python train.py --num_hidden_layers=9 --hidden_size=512 --num_attention_heads=8 --num_key_value_heads=8 --head_dim=64 --intermediate_size=2048 --vocab_size=32000 --hidden_act="relu" --norm="layernorm" --norm_place="pre" --norm_eps=1e-05 --positions="learned" --qk_norm=false --attn_scale=0.125 --bias="all" --tie_word_embeddings=true --parallel_block=false --init="normal" --init_std_qkv=0.0185 --init_std_o=0.00435 --init_std_up=0.0185 --init_std_down=0.00435 --optimizer="muon_variant" --learning_rate=0.0115 --beta1=0.95 --weight_decay=0.023 --lr_head=0.00744 --max_grad_norm=1.0 --warmup_steps=200 --schedule="cos" --final_lr_fraction=0.1 --batch_tokens=[131072, 262144, 393216] --max_seq_len=2048 --doc_mask=true --z_loss=1e-05 --train_tokens=1005000000 --max_steps=4111 --dataset="wikipedia_en"
MLP neurons of a small language model. Each row is named by its layer, matrix (up: input weights) and neuron, and shows model dimensions 224-319. Each number is 128 + 32 x the weight over its row's rms, rounded and kept within 0 to 255.
Before each neuron's rows, "fires after" lists the tokens most often just before its 100 highest values on Wikipedia text that the model never trained on. A number after a token or word is its count.

fires after: "\n" 26, "." 19, " |" 10, "|" 7, "," 5, " (" 5
L5.up1954 [112 133 167  96 102 153 151 115 114 104 145 167 134 132 106 137 131 117 169  63 128 158 138 164 123 159 130 115 116 163 101  95 189 127  95 145  86 118  81 145 137 124  63  97  74 167 145 149 110 107 127 144 135 105 164 111  69 155 137  93 128 148 107 128 190 110 147 115  73 155 139 129  87 132 162 153 103 149 142 125 114 140  90 149 136  73 114 149 161 139 164 134 114  84 155 129]

fires after: "," 22, ")" 9, " also" 6, " rather" 6, " is" 5, " was" 4
L3.up1843 [124 194  87  80 120 177 159 106 183 102 115 163 140 185 105 192 142 150  72  95 106 182 136 121 118 147 183 148  79 191  91 107 108 128 159 148 148 132 138 112  85 157 143 144 114 153 152 122 204 166  67  97 101 163  70  94 101  94  63 145 113 100 146  76 110 123 172  93  82 148 110 119 150 113 105  98 136 162  75 173  91 130 138 153 166 140 101 119 161 111 143 119  69 109 160 179]

fires after: "," 54, "." 4
L5.up975 [143 125 137 128 141 118 206 167 145 101 117 153  92  98  48 104 178 162  96 133 131 102 121 156 142 110 137 150 151 132 122  66 143  90 116 155  83 121 108 126 123 144  96 102 125 107  77 142 176 170  99 207 115  85 145 120 126 124  81 136 124 131  84 104 156  85 157  61 132 155 161 108 137 140  97 147 215 117 124 162 120  87 129 123 121  49 131 143 147 115 139 112  87 127 106 105]

fires after: " is" 20, " was" 16, " did" 8, " had" 5, " does" 5, " not" 5
L3.up700 [223 125 136 152 149 178 159 171 136 162 127 118 132 113  91 132 162 113 132 102 168 113 156 113 110 137 112 168 137 209  84 167 134 145 184  99 214 174 118  77 111 164 142 127  99 147 175 174  89 132 111  81 124 185  68 142 140 151 105  93 110 119 138 134 182 143  91 133 135 153 114 106 153  72 137 126 137 151 109  96 112  75 160 146 144 153 148 129  86 127  95 115  91 150 107  81]

fires after: " |" 49, " —" 24, " X" 4
L3.up595 [110 170 146 148 155 167 168 105 109 110  81 132 134 239 131 114 120 131  83  87 131  46  80 119 157 128  90 178  57  89  58 153 103 101 155 131 145 137 125 141 102 124 140 142  61 141 190 107 107  64  80  76 133 132 103 140 132 160 163 152 140 113 117  69  80 157 177 141 131 125  93 164 139 132 197 158 145 159 150 137 115  76 134 149 114  95 113 149 159 154 128 126 144 141 166 139]

fires after: "==" 38, " ==" 20, "\n" 16, "." 12
L3.up1898 [167 102 136 149 134 149 124 108 137 111 125 135  82  79 107 127  80 147 129  92  84 125 134 129 111  81 172 111 147 125 121 123 151 122  88 128  52 137 148 145  81 143 115  94 123 155 131 161 148 164 160  97 163  55 144 115 150 160 133 146 131 102  86 114 144  96  82 167 204 101  85  85 120  82 146 126  88 110 106 122  73 162  98 146 181  86 185 137 139 130 129 121 124 138 126 139]

fires after: " the" 35, " in" 18, " to" 6
L3.up1800 [122 107 175  95 163  92 109 178  97 135 124 150 106 142 118 122 165  84 141 121 126 154 156  50  73 149 167 143 106  67  98 183 125 100 114  93 111 124 155 101 152 109 130 161 164 116 128 156  91 114 159  78  91 230 147 101 125 112 136 178 209 162 132 114 131 153 120 100 126 112  82 140  81 129 118 136 154 122 118 105  85 148 136 143  93 173 123 142 121 143 112 149 142 151  87  73]

fires after: " |" 40, "\n" 20, "|" 19, " at" 8, " " 4
L5.up1869 [130  94 165 134 173 150 161  79 101 103 122  79 129 120 115 116  91 138 150 138 129 129 120 170 159 134  88 149 143 122  68 106 112 140 162 114 119  90 135 150 134 136 135 131  91 125  93 142  56 178  77 110 165  85 133  99 154 171 151 102 104 148 115 134 131 185  47 116 119 130 130 130 171  93 121 103 140 158 125 143 116 125 112 130  99 107  65 134 116  54  78  84 161 132  99  89]

fires after: ":" 31, " |" 29, " 0" 4
L5.up712 [139 121 163 137 131 107 106  53 124 117 131  76 105 121 126 144 147 116 122 151 181 159 143 113 109 159 186 146  46 121 111 160 110 113 136 169 121 117 119 117  92 136 116 120 148 115 104 154 112 143 115  75 117 168 195 157 128  93 176 116 134 125 106 164 181 143 138  85 137 214 145 137 126 104 103  76 180  79 134 106 111 146 128 105  96 153 100  37 104  81 175 111 134 100 178 151]

fires after: " 0" 37, " " 17, " |" 6
L5.up1523 [165  69 119 165 113 141  67 128 107  88 134  88 121 160 113 171  51 142 143 183 145 154 135 109 139 127 194 170 135 122  85 135 146  84 117  90 108 122 117 186 115 141 179 129 171 115 173  42 111 155 108 186 162 164 117 159 221 120 182 141 129 197 162 124 113 162 108  70 135 136 145 122 113 120  97 185 157 112  72 123 120 189  68 154 151 118 150 110 148 179 120 158 103  95 175 143]

fires after: " the" 29, " in" 9, " first" 4, "th" 4, "Early" 4
L3.up728 [119 138 112  95 148 118 127  92  82 153 101 172  66 103 126  43 115 200 108  84 131 121 162 109  87  83 196 141 108 168 119 153 106 133  75  94 120 141 134 112 157 122 159 157 217 142 143 197 144  88 156  97 102 185 108  98 144 122 160 112 105 136 115 103 190 133  92 195  99  57  94 120  86 121 153 145 138 192 106 108  36 109 160 129  91 128 121 140 194 119 133 122 150  80 104  87]

fires after: " |" 96
L3.up811 [ 88  98 147 146 178 138 160 167 116 122 146 109 165 134 159  93 171 149 143 122 169  99  57 142  99 135 156 162 101 108 125 103 157 134  33 125  90 129 121 188 122 170  86 124 114 139 140 128  93 140 125 115 144 114 120  97 158 157  63  93 119 121 107  90 141 187 130 192 126  96 163 134  73 109 134 149 139 128 146 193 125 119 126 126 124  78  90 120 154 124 142  49 128  77 119 114]

fires after: " the" 24, " a" 22, " The" 6, " and" 5
L5.up129 [ 90 123  81 180 137 167  92 124 166 194 154  97 161 180 161 110 160 126 129 140  75  97 111 185  99 130 136  91 109 160 109 108 160 161  79 151  69  72 146 134  62  88 140 120 171 164 137  63 163 147 143 121 149 100  92  87 106  89 126  58 143 178 183 189 205 182 134 120 127 120  97 135 156  90 105  96 179 132 174 180 132 201  60 166 120 118 112 132 102  85  68 110 123 178 112 115]

fires after: " |" 33, " " 13, "---|---|---|---|" 6, " 12" 4
L3.up1824 [ 89 147  80  79 134 170 197  97 112 154  72  98 116 112  59 127 103 105 105 141 111 148  32 122 136 129 113 104 195 165 103 157 155 153 129 167 150 142 101 155 160 190  86  83  84 123 134 148  93 136 139 113 148 120 104 161 158 169 144  45 108 151 139 190 193 180 133 124  81 115 154 153 103 217 167 115 139 113 115 174 147 170  96  85 140  99 122 184  89  74 130 113 141 158 200 136]

fires after: "\n" 39, "," 20, ":" 9, " saying" 4, " that" 4
L3.up627 [141 142  53 140 145  86 163 131  98 165  88 131 126 126 141  76  86 152 147 122 183 100 122 138  96 121 180 135 107 105 109 118 132 150  63 129  81 127 173 143  76 131  98  67 201 107 134 165 106 106 114 118 103 119 142 150 119 109 155  98 106  88 112 184 178 114  70 135 155 107 100 176 135 140  98 191  74 193 110 123 115 115  97 138 104 117  82 150 120 166 135  98 128 136 148  90]

fires after: " |" 55, "s" 4
L3.up343 [108 153 140 107 105 158 152 103 124  84 197 120 168 122 172 132  86 118  91 145 125 140 168 154 114 175 147 100  94 139  84 119 121 132 139 102 114 162 151 140  83 129 147 121  88 140 139 140 121 167 105 106 103 177 134 119 110 147 128 121 111  85 159 154 223 143 133 177  93 193  86  88 119 125  52 105 117 118 195  78 120  92 128 114 126 123 134 180 119 170 163 141  78 167 144 141]

fires after: " of" 31, " in" 21, " St" 5, "." 4, " during" 4, " World" 4
L5.up1525 [135 105 204 132  96 153 110 148 109 112  85 111 126  92 109 111 136 109  89 152 175 118 115 153 110 137  92  84 147 147  65  75 147 120 148 157 117 106  89 139 153 113 129  88  96 124 160 133 202 137 150 165 134 113 119 136 163 164 153 160  96 172 110  36 169 114 116 159 147 149 181 147  31 137 152 143 162 103 172 147  89 128 106 112  96 134 168 100 140  97  95 104 124 109  89 149]

fires after: " a" 25, " the" 21, " an" 7
L5.up1898 [146  93 132  81  89 109 149 195  68 142 120 125 169 118 125 120 164 209 107 163 135 199  91 113 137 136 140 134 167 116 102  93 114 178 129  94 153 130  97 137 100  74 116 129  81 110 112  82 174 130 156 190 142 122 139 185 124  48 102 106 175 139 118 118 115 130 131  90 135 188 127 176 139 130 114  70 137  94  69 198  93 105 102 117  54 128 142  98  90  87  41 127 155 121  81 140]

fires after: " " 21, " 0" 17, " X" 9, "---|---|---|---|" 9, " 1" 6, " AL" 6
L3.up108 [ 80 134 130  82 142 138 173 112 117 158 123 131 123 107 109  81 109 107 102 166 114 130 156 109  99 119 141 134 159 114  82 139 138 139 148 128 147 122 129 100  81 152  79 164 106 118 162 137 126 101 134 114 106 113 126 198 131 111  39  98 183 154 125  90 159 141 140 131 147 104 102 179  65 115 182 159 129 131 159 148 156 109 101 109 106 117 122 134 148  98 140 127 134 116 137 146]

fires after: "\n" 85
L3.up1230 [169 120 150  90  61 131 121 161  92  86  55 121 161 157 138 106 193 145  96 114 122 159 171 168 145 172 172 140 185  82 135  92 117 131 131 141 148  71 114 153 133  81 136 169 108  97 189  89 114  71  65 120  96 177  89  84 133 119 145 145 118 124 136  86 134 128  80 101 101 121 164 172 107 133 147  88 120 128 189 150 102 116  78 145 116  88 119 138 174  85  72  93 123  82 202  97]

fires after: " (" 34, " \"" 11, "\n" 9, " '" 5, " |" 4
L3.up930 [128 107 157  96  94 101 181 183 114 152 137  97  65 147 152  68  27 112 128  97 201 134 102 185 152 124 125 121 118 118 114 167 126 141 147  76 129  96 123 112 166 112 115 150 122 115 171 172 103 110 105 102  66 160  85 137 191  93 140 129 167 138  89 157 170 165 107  94  86 169  92 152 160 128 123  93 147 102 130 125 120 117 111 105 127 128  87 117 178 100 162 103 136 120 127  82]

fires after: "." 44, "\n" 11, "ed" 5, "\"." 5, ".\"" 4
L3.up2028 [144  97 163 124 150 184 115 111 139 137 109 112  81 126 133  96  82 129  82 100 133 104  82 141  76 113 112 153  89 111 115  79 102 100 114 136 112  82  99 134 119  49 170 180 137 108 111 128 107 147 149 106 162 144 160 196 162 199 195 133 145 160 103 125 113 116 114 138 128 137  58 112 118 141 125 185 115 102 136 153  69  98 115 160 126  68 189 105 135 143 125 138 131 119 146  85]

fires after: " was" 27, " the" 15, " 1" 8, " is" 6, " a" 6, " |" 6
L3.up1366 [124 131 129 198  77 145 138 148  97 117 143 105 116  85 107 152 149 121 142 189  94 177 139 149  81 121 109  98 143  93 128 106 169 141 141 107 103 146 138 132 138 148 108 100 140 183 185 112 120 134 177 110 119 181  91  54 155 142 171 115 106 102 104 169 115  92 100 179 172 187 142  93 127  70  56  97 147 135 155  70 122 119 117 155 123  97 135 159 126 123 134 113 198  96 102  19]

fires after: "," 75
L3.up896 [157 139 146 119 132 168 204 133 145 128 200 138 118 114 139 124  72 170  62 129 145 119  86 143 140  82 131 137 105 107 114  79  99 112 146 118 101 146 118 116 141 137  72 147 138  93 105 128 140 149 143  91 137  92 129 159 118 109  72 173 126 126  86 104 161 115 107 168 162 149 137 212 111 136 103 145 159 120 109 189 128  72 115 136 112 133 126 108 107  73 131 138 140 178 124 161]

fires after: " the" 33, " a" 6, " an" 6, "year" 4, " This" 4, " this" 4
L3.up1017 [ 53 126 118  93 138 127 149 106 105 105 138 119 142 134 114  90 168 201 118  74 144 126  71 167 106  63 115  97 136 105 174 129  90 157  98 101 103  84 126 141 138 134 121 110 168 129 136 159 134 117 141 146  86 128 130 147 148 153  95 169 145 165 130 123 151 129 138 159 121 111 113 105  88 135 172 145 133 124 117 106 154 108 143 109  84 151 150 192 101  93 134 120 136 124 123 123]

fires after: " |" 58, "\n" 9
L5.up1705 [120 146 121 116 165  83 131  82 127 137 104 163 122 164 132 139 130 100 131 151  94 126 170 155 131  81 136 114  90 182 138 152 107 100 175 176 113  89 117 134  70  77 166 159 123 165 137  93 190 117 132 142 113 123 104  52 161 133  70 149 130 185 119  77 178 154 176 125  90 129 154 150 118  78 145  85 172  87 172  77 208 127 119  79 135 134 109 211  98 130  95  95 166 157  95 110]

fires after: " was" 34, " is" 18, " a" 7, " as" 6, " became" 4
L3.up590 [ 75 136 140 147 193 113 118 196 138 133 144  92 135 124 115 152 156 138 165 134 174 113 138 141 109 152 105 153 105 159  99 128 125 155 167 218 144 141  81 112  79 136 123  86  37 189 105 109 106 174 157 124 170 130  60 127 158 168 100 164 123 118 164 231 166  80 114 123 142 131 159 143 131 145  85 186 159 111 169  97 118 111  97 155 140  93 132 137 145 132  84 103 141 128 194  94]

fires after: "\n" 26, "\"" 22, "." 5, "W" 4
L3.up1298 [132 121 158 123 140 129 108 157 153  91 103 149 107 112 153 130 120  98  99  76 168 134 166 139 141  39 154 104 107 127 118 181 109 145 111 114 145 107  74 126 117 115 154 124  66 156 195 136 146  41  86 126 106 156 126 166 118 115 135 195 104  80 162 162 146 164 121 107 107 133 147 156 114 108 140 113 145 141 149 135 150 121  83 141 130  89  19 128 146  93 133 143 134 166 137 122]

fires after: " —" 23, " |" 15, " .0" 10, "---|---|---|---|" 8, " 0" 6, " X" 5
L3.up1226 [127  92 161 150 114 179 143 122  85 104 170 122 161 162 160  82 118 125 118 105 101 126 101 152 143 155 136 134 155  89 108 178 149  99 113 113 141  82 131 166 122 127 117 145  74 117 138 100 107 153 142  87 192 171 133 181  78 114 133  92 141 171 215  79  85 158 181 113 148  98 101 174 129  91 157 148 111 169  92 138  98 129 103 112  71 119 116 141 184 127 165 176 195 121 156 157]

fires after: " the" 29, " a" 23, " an" 10, " his" 5, " un" 4, " newly" 4
L3.up487 [109 111  91 102 188 110 129 118 103 127 117 170 103 122 119 125 171 105 144 165  65 135 158 126 109 117 137 117 104 151 109 150 139 201 124 118 149  71 119 168 132 135  78  86 109  88 164  91  79 120 129  98  97 114 164 144 158 127 119 134 149 163  86 135 189 108 147 118 142 124 101 156 199 132 144  92 145  68  92 188 185  79 125  96  70 126 127 117 141 171  73 172 147 148 104 130]

fires after: "\n" 79, "." 4, " |" 4
L5.up1631 [127 193 116 128  90 104 116 123 183  95 160  52  96 159 130  99 144 155 127 127 111 178 141 127 136 182  90 157 121  75 179 109 104 101 173 160 110  59 120 142 181 118 156 159 103 148 139 127 196  93 138 156 130 172 171  92  55 162  99  62 100 107  91  88 162 160 104 150  65 196 102 155 154 156 119 104  60 116 120  69 177 119 105 154  71 154 125 107 152 112 177 122 121  78 154 103]

fires after: " in" 53, " the" 17, " In" 14
L5.up1417 [ 79 118 112  99 141 135 157 100  92 183 145 193 126 158 139 116 134 136 127 104  60 125 139  92  73 147 163 144 127 116 121 146 139 196 113 109 131 141 140 161 111 134 122 117 137 133 116 135 150  82 140 115 155 157 111 125 146 128 137 126 117  69 174 180  89 130 137 157 106 110 113 166 111 141 120 150 137 163 140 221 128 151 157  69 136 130 128 175 118 120  92 120 140 143 108 118]

fires after: " |" 90, " and" 4
L5.up1519 [106  86 145 165 193 162  96 156  84 137  96  92 105 131 135 121 170 164 114 133 125 134 137  63  97 116 151 105  99 153 104 155 117 110 127 152 113 191 104 137 121 149  92 159 142 109  99 165 126  76 120  95  96 132 185 143 101 143 134  95  88 170  76 112 117 124 119 171 129  94 123 108 140  99  90 121 127  42 101 165  79 140  91 154  75 143 181 154 115  99 130 111 102 124 100 127]

fires after: " |" 82, "---|---|---|---|" 7
L3.up239 [117 176 149 133 137 112 130 120 117 165 125 175 133  99 107 102 119  94 109  52 112 105  58 136  73  83 108 127 129 103  95  99 123  85 155 161 124 113 107 122 170 190 148 177  69 138 147  83 150 161  87 115 120  88 105 122 144 129 138 127 129 190  95 128 141 162 137 129 141 149 147 156  97 118 155 173 154  85 123 167 153 161 121 135 120 120 211 130 128 114 113  87 176  60 155 144]

fires after: " |" 64, " —" 8, " " 7
L3.up252 [107 136 115 133 132  92 127  88  99 113 140 148 152 101 143 147 100 107  90  89 132 104 106 136  82 182 131 185 130  94  68 103 167 123 145 135 108 140 119 122 124 206 137 108  80 163 128 134  91 102 208 137 142 145 107 170 119 151  64  94 136 182  98 126  98 172 135 163 107  92 191 168 169  97 169 145 184 152  40 127 120 157 155 142 100 101 127 172 140  60 142 122 131 120 146 178]

fires after: " as" 32, " a" 9, " is" 5, " not" 4
L3.up1997 [126 168  60 145 125 127 143 161 167 124 154 120 201 139  85 125 145 118 146 164 150 160 155 124 107 115 157 127 138 133 113 131 201 131 135  99 132 122 103 119 162 120 145  97 130 165 135 133  92 141 112 151 135 120  84 103 142 156 171 107 123 135 124 218 100 153  98  98 155 116 132 123 166 104 166 100 137 166 102 115  92  86 116 144 144  98 125 159 148 163  88 119 179 150 163 146]

fires after: " a" 35, "-" 12, " high" 6, " of" 5, " two" 5, " an" 4
L3.up794 [ 79 102 148 116 132 100 127 100 156 164 172 103 163 169 180 111 102 141 116 139  78 157 162 118  83 154 142  80 105 113  62 123 178 149 137 104 182  91 118 124 107 111 124 107 152 172 156 170 133 148 133 151 107 157  56 177 151 127 121 132 104 161  74 159 150 113 136 108 150 167 104 124 177 110 173 100 162  91 126 135  64 148 115 173  96 117 112  90  96  47  73 101 151 141 116 132]

fires after: " |" 27, " " 11, " 0" 10, " L" 8, " 10" 4
L3.up344 [193   9 137 154 156 120 146 132  73 164 140 130 133 165 165 121 103 167 101  65 125 158 106 152 157 133 170 128 144  68  89 170 197 129 135 102 148 114 153 156  36 106 131 167 122 139 135  93 153 148  57 102 121 135 134  63 141 148 154  86 181  37  69 151 145 128 137 116 121  71 177 138 157 150 106 169 145 139 170 101 160 179  68 106 181 105 162 127 139 112 164 127 103 128 146  78]

fires after: " a" 46, " an" 15, " most" 4
L3.up74 [158  74 131 180 157  93 131 118 190 128 155  90 170 102 116  50 184 149  98  88 148 159 143 101 133  91 110  95 112  83  85 129 174 120 124 132 179 100 173 114 110 133  37  93 158  59 111  74 203 124  67  85  97 161  86 133 144 148 113 155 111 175 158 146 172 179 160 180 116 130 132 157 150 126 146  99 155 105 108 150 140 105  95 148  83 149 105 112 162 142 117 115 124 118 145 151]

fires after: " is" 33, " a" 11, " one" 7, " of" 6, " (" 4
L3.up1152 [117 133 164 157 170 140  91 195 211 106 176  87 145 155 173 102 165 159 132 110 132 135 150 137  74  94 139  75 148 131 136  86 158 109 159  88 141 130 116 155 158 107 119 117 114 139 132 168 111 120 117 139 133 125 113 140 128 140 138  95 169  82 117 160  74 188 113 127 129  98 159 118 112  98 157 115 126 172 153  97 127 174 136 146 161 134 116  97 133 156  92 166 128  78  71 157]

fires after: "\n" 35, "," 19, "\"" 9
L3.up351 [114  87 120  97 106  85 107 129 123 101 126  76 154 178 189  90 166 129 138 163 108 169 148 165 199 105 133 136 153 105 146 134 105 130 123 181 113  73 122 143 155 118 110 135 123 122 211 151  96  76 139 132 119 187 159 117 155 181 126 105 139  91 119  97  94 184 136 178 188  67  95 110  95  83 154 145  88 145 124 166 135 112 125 103 176 121 128 136 175 144 162 119 175  70 142  90]

fires after: "." 19, " St" 11, " Jr" 7, " U" 5, " L" 4, " al" 4
L3.up907 [177 102 125 118 157  98 139 122 128  84 174 105 156 135  83  98 190 132 100 133  86 106 156 118 144 129 110 170 175 140  77 118 161 146  98 145 176 176 192 160 170 134 103  90 161  89 140 140 119 127 159 107 139 143 113  75  99 150 118  58 119 176 141 113 124  81 131  61 113 129 141 143 139 143 168  96 190 113 129 146 160 123 126 133  69  92 133 162 109 142 148 148 141 143 107  90]

fires after: "\n" 43, "." 11, ")" 8
L3.up382 [122  79 100 142 124 108 105 120 116 116 151 124 134 126 122  75  82 101 142  81 178  75 122 153 113  69 151  66 168 118 163 111 154  83 119 115 117  64 135 120 127  98 130 134  94 185 100 131 156 106 131  90 185  82 165 187 129 125 170 161 105 117  83 150 184 127 103 125 102 146 153 180 132 117 137 133  45 157  89 163 143  77  82 160 168  85 112  50 102 125 164  98 175 139 112 157]

fires after: " |" 28, "|" 19, " " 6, " \"" 5, "\n" 5
L5.up419 [157 135  98  99  97 203 158 177 193 153  89 129  60 117 160 122  60 114 128 173 182 205 104 121 137 150 167 111  76 151 113 158  81  88 120 176 154 101 160 127 161 138 114 127 122 139 111 141  86 114 129 162 141 138 131 205  82 161  75  56 146 130 142 143 193 153 127 160 179 107 124 115 151 109 174 179 105 114  81 155 194 121 141 103 145 136  80 169 139 184 148 107 137  87 173 119]

fires after: "\n" 36, " (" 16, ")" 4
L5.up1783 [115 133  72 126 124 104 125 174 158 172 221  87 153 155 101 137 123 100 146 127 152 204 202 209 192 174  95 184 162 122 123 111 127 114 109 110 105 103  57 138 127  74 154 100 139 165  87 104 130  90 150 173 146 146 166  98 102 110  89 136 119 138 110 139 107 141 135 101  96 100 140 153  97 126 158 134  83 120 156 154 135 116 114 130  79 135 114  75  97 125 141  71 109 101 117 151]

fires after: " as" 27, " a" 9, " was" 7, " the" 6, " used" 5, " served" 5
L3.up1658 [ 70 128 147 158 118 106 140 134 201 131 131 120 101 123 132 173 193  97 124 122 128 149 102 155 171 101 142  75 124 157 105 155 126 130 126  69 162 127 138 153 128  86 119 150 118 184  97 141  34 130 155 144 119  95  96  89 113 153 141 120 145 119 111 122  94 147 203 106  69 189 197 120  98 111  64 156 174 144 132 147 147 127 138 164 106 114 150 137 115 129 120 158  76 161 153 115]

fires after: "\n" 99
L5.up1604 [142  66 218  69 130  88 170 137  87  80 137 179 105 152 229 142 153 103  83  88 142  92  97 102 172 108 127  53 148 142 146 108 175 169 106 176 112 183  95 175 154  80 126 158 110 133 151 120 148 113 176 132 190 143 130 127 118 115 158 151  82 116 123  80 134 124 116  99  86  74 167 176 162 111 110  74 137 187 109 119 111 105  87 122 168 100 101 165 122  69  27 108 157 154 122 117]

fires after: " is" 32, "," 14, " a" 8, " an" 7, " was" 7, ")," 6
L5.up420 [105 111 158 123 118 117 132 148 168 152 119 151 135 138 147 129 181 125 230 148  88 168  74 191 123 163  97 150 136 140  98  98 147 151 168  84 107 125 112  85 132 153  54 135 165 138 126 132  77 181 113 155 174 117 117 115 122 156  63 117 114 175 106 119  92 119 142 122 151 133 144  98  82 115 110  99 134 188 121 104 140 120 132 149 130 166  97 166 201 179 111 115  78 141 131 116]

fires after: "," 65, " University" 5
L3.up549 [133 183  73  94  79 152 197 152 159 167  55 116  69 103  96  84 161 122 158 133 156 116  80 120 104 120 146  90 165 110 142 107 137  74 108 194 101 121 145 174 108 131 145 126 140 151  95  74 147  91 137 174 120 152 107 145  99 140 131 147  87 147  83 133 132 113 172 128 127 135 196 137 120 109 126 123 171 182 174 120 162  75 182 144 125 121 133 144 141 152 166 140 113 100 146  98]

fires after: " a" 38, " an" 10, " such" 7, " their" 5, "ly" 4
L3.up834 [153 153 114 177 107  92 129 160 163 123 146 112 153 147 140 144 189 172 109  99 120 118 155 159 160 113 147 124 139 133 142 204 102 146 119 136 122 146 123 183 161 126  89  91 142 149 127 106 127 142 120 169  95 134 178 115  84 162  97  90 177 143 157 126 146 139 145 125 120 170 103  91 207 168 106  56 110  99 153 164 108 119  56 141 107 123 114 156 138 173 116 113 121 142  88 142]

fires after: "\n" 34, "-" 8, " |" 6, " Chr" 4, "'" 4, " Pos" 4
L5.up355 [113 108 163 150 137 117  94 111 123 125 109 113 117 125 180 108 154 145 156 116 158 132 167 152 144  73 137 145 135 133 151 131 125 159 109 132 126 137 136 146 126 153 156 171 189 129 144 144 200 119 127 109 172  90 110 118  88 159  92 128 103 108  61 152 115 156 147 150 107 152 140 152 156 125 182  82 143 126  97  84 105 109 116 132 204 144 201 159 127 186  96 125 150 106 128  90]

fires after: "," 41, " was" 14, " |" 7, " 3," 4, " 1" 4
L3.up2039 [ 66 104  99 116 164 108 126  22 108 110 148 140 169 128 139 126 180 110 126 145 169 165 108 137  78 120 163 144 120  83 120 122 140  95 102 160 119  91 151 103 129  77 126 119 164 154 105 162 137 186  94 115 118 127  85  82  96 130 128 139 155 102  93 176  80 139 177 156 148 142 190  92 109  85 142 165  90 130 123 133 122 125 106 110 143 109 173 136 159 156 141  86 204 114 163 121]

fires after: " |" 35, " and" 9, " February" 7, "," 4
L3.up1363 [169 117  99 134 180 156 134  99 131  90 139 117 106  97 135 106  68 100 138 102 169 134 160 126 111 102 151 149  69 126 123 114 164 156  64 157 158  95 115 100 161 130 128  86  78 160 148 129 104 110  74  56 148 138  52 127  64 133 103 111 153 136 103 126 115 123  87 197 129 163 125  72 138 127 119  87 120  93  67 116 112  76 131 135 112  78 134  95 142 179 123 137 132 157 145 135]

fires after: " and" 49, "," 17, " in" 4
L3.up836 [118 165 161 147 155 123 144 147 139 131 171 115 126 154 144 107 106 102 162 127 165 139 144 171 111 122 159 147  88  95 101 162 128 158  40 133  87  97 129  71 130 167 143  61 119 137 121 123 143 132  85 113  49 154 136  94 127  97 108  91 147 138 146 158  95 150  62 151 195 100  81 170 116 145  72 104 158 145 149 167 126 138 110 181 127 107 121 157 109 157  84 177  93  86  93 123]

fires after: "|" 42, "\n" 27, "|---|---|" 8, "---|---|---|---|" 6, "|---|" 5, "|---|---|---|" 5
L3.up332 [ 86 137  98 151 115 123 134 152 149 113 121  80 112 170 145  80 149 134 100 109 170 152 151 102 112 158 191 201 125 139 173 176 139 131 130 151 160 113 123 163 166 161 154 173 130  62 125  99 131 109 122 182 111 159 130 129 134 135 116 116 133  96 149 176 204  90 147 137  58 126 159 149 107 166 189 131 139 143 110  99  91  71  97 124 113 112 130 178 116  80 137 102 123  21 212 126]

fires after: " a" 39, " the" 20, " The" 6, "The" 4
L3.up1466 [100 113 104 108 119  82 111  78 135 147 111 138 113  89 123  99 186 177 124 101 149 129 120 148 102  93 104  89 203  73 127 118 118 128 153 141 119 133 184  60 160  99  94 119 189  75  94  93 129 119  62  88 159  77 115 102 109 146 146 116 110 168 108 104 146  93  70 134  89  87 128 145 171 116 160 162 164 139 104 128 151 148 122 112 159 130 113  94 118 104 126 146 130 141 131 132]

fires after: " and" 21, "," 20, "." 14, " the" 9, " that" 8
L3.up1369 [130 129 105  94 178  67 167 103 130 116 128 155 121 136 137 132  61 121 139 165  53 168 119 168 128 143 116 124 117  99 105 161 124 136 144 176  60 114 109 154 105 142 133 128 144 156 121 110 127 133 143 109  57 108 125  75 152 107 112 118 127 120  69 166 110 125  87 158 137 113 140  93 102 111 125  62 147 117 115 145 170 109  92 165 157 165 113 106 128 222 105 133 111 142 114 211]

fires after: " |" 70, "|" 8, " No" 7, " /" 5
L5.up444 [107 116 168 206 154 140 119 100 142 119 166 132 153 128 138 149 171  73 141 134  81 127  76 190  67 144 101 120 140 192 108 155  94 107  75 137 122 139 114 184 119 105  47 121 147 156  97 106 195 147 129  97 180  88 189 154  62 117 122  84 158  92 177 170 160 185 122 132 125 196 146 156 125  82  74 117 168 138 141 127 100 116 113 116 141 170 101 123 131 120 135 140 140  65 119 143]

fires after: "." 72, "==" 9, " " 5, ")." 5
L3.up802 [127 124 155 139 141 119 195 222 105 113 132 113  86 119 155  99 115 111 145 130 100  53 122 159 157 147 127 128 198  74 159 138 111 103 132 181 114 109 133 109 113  94 113  65 134 145  66 134 169 143 163 133  59 111 111 145  95 118 134 189 123 111 107 119 105 113 206 115  85  94 109  78 128 129 113 118 114 127 166 203 117  89  79 152 118  69 148 149 131 190 161 129 125 219 134 129]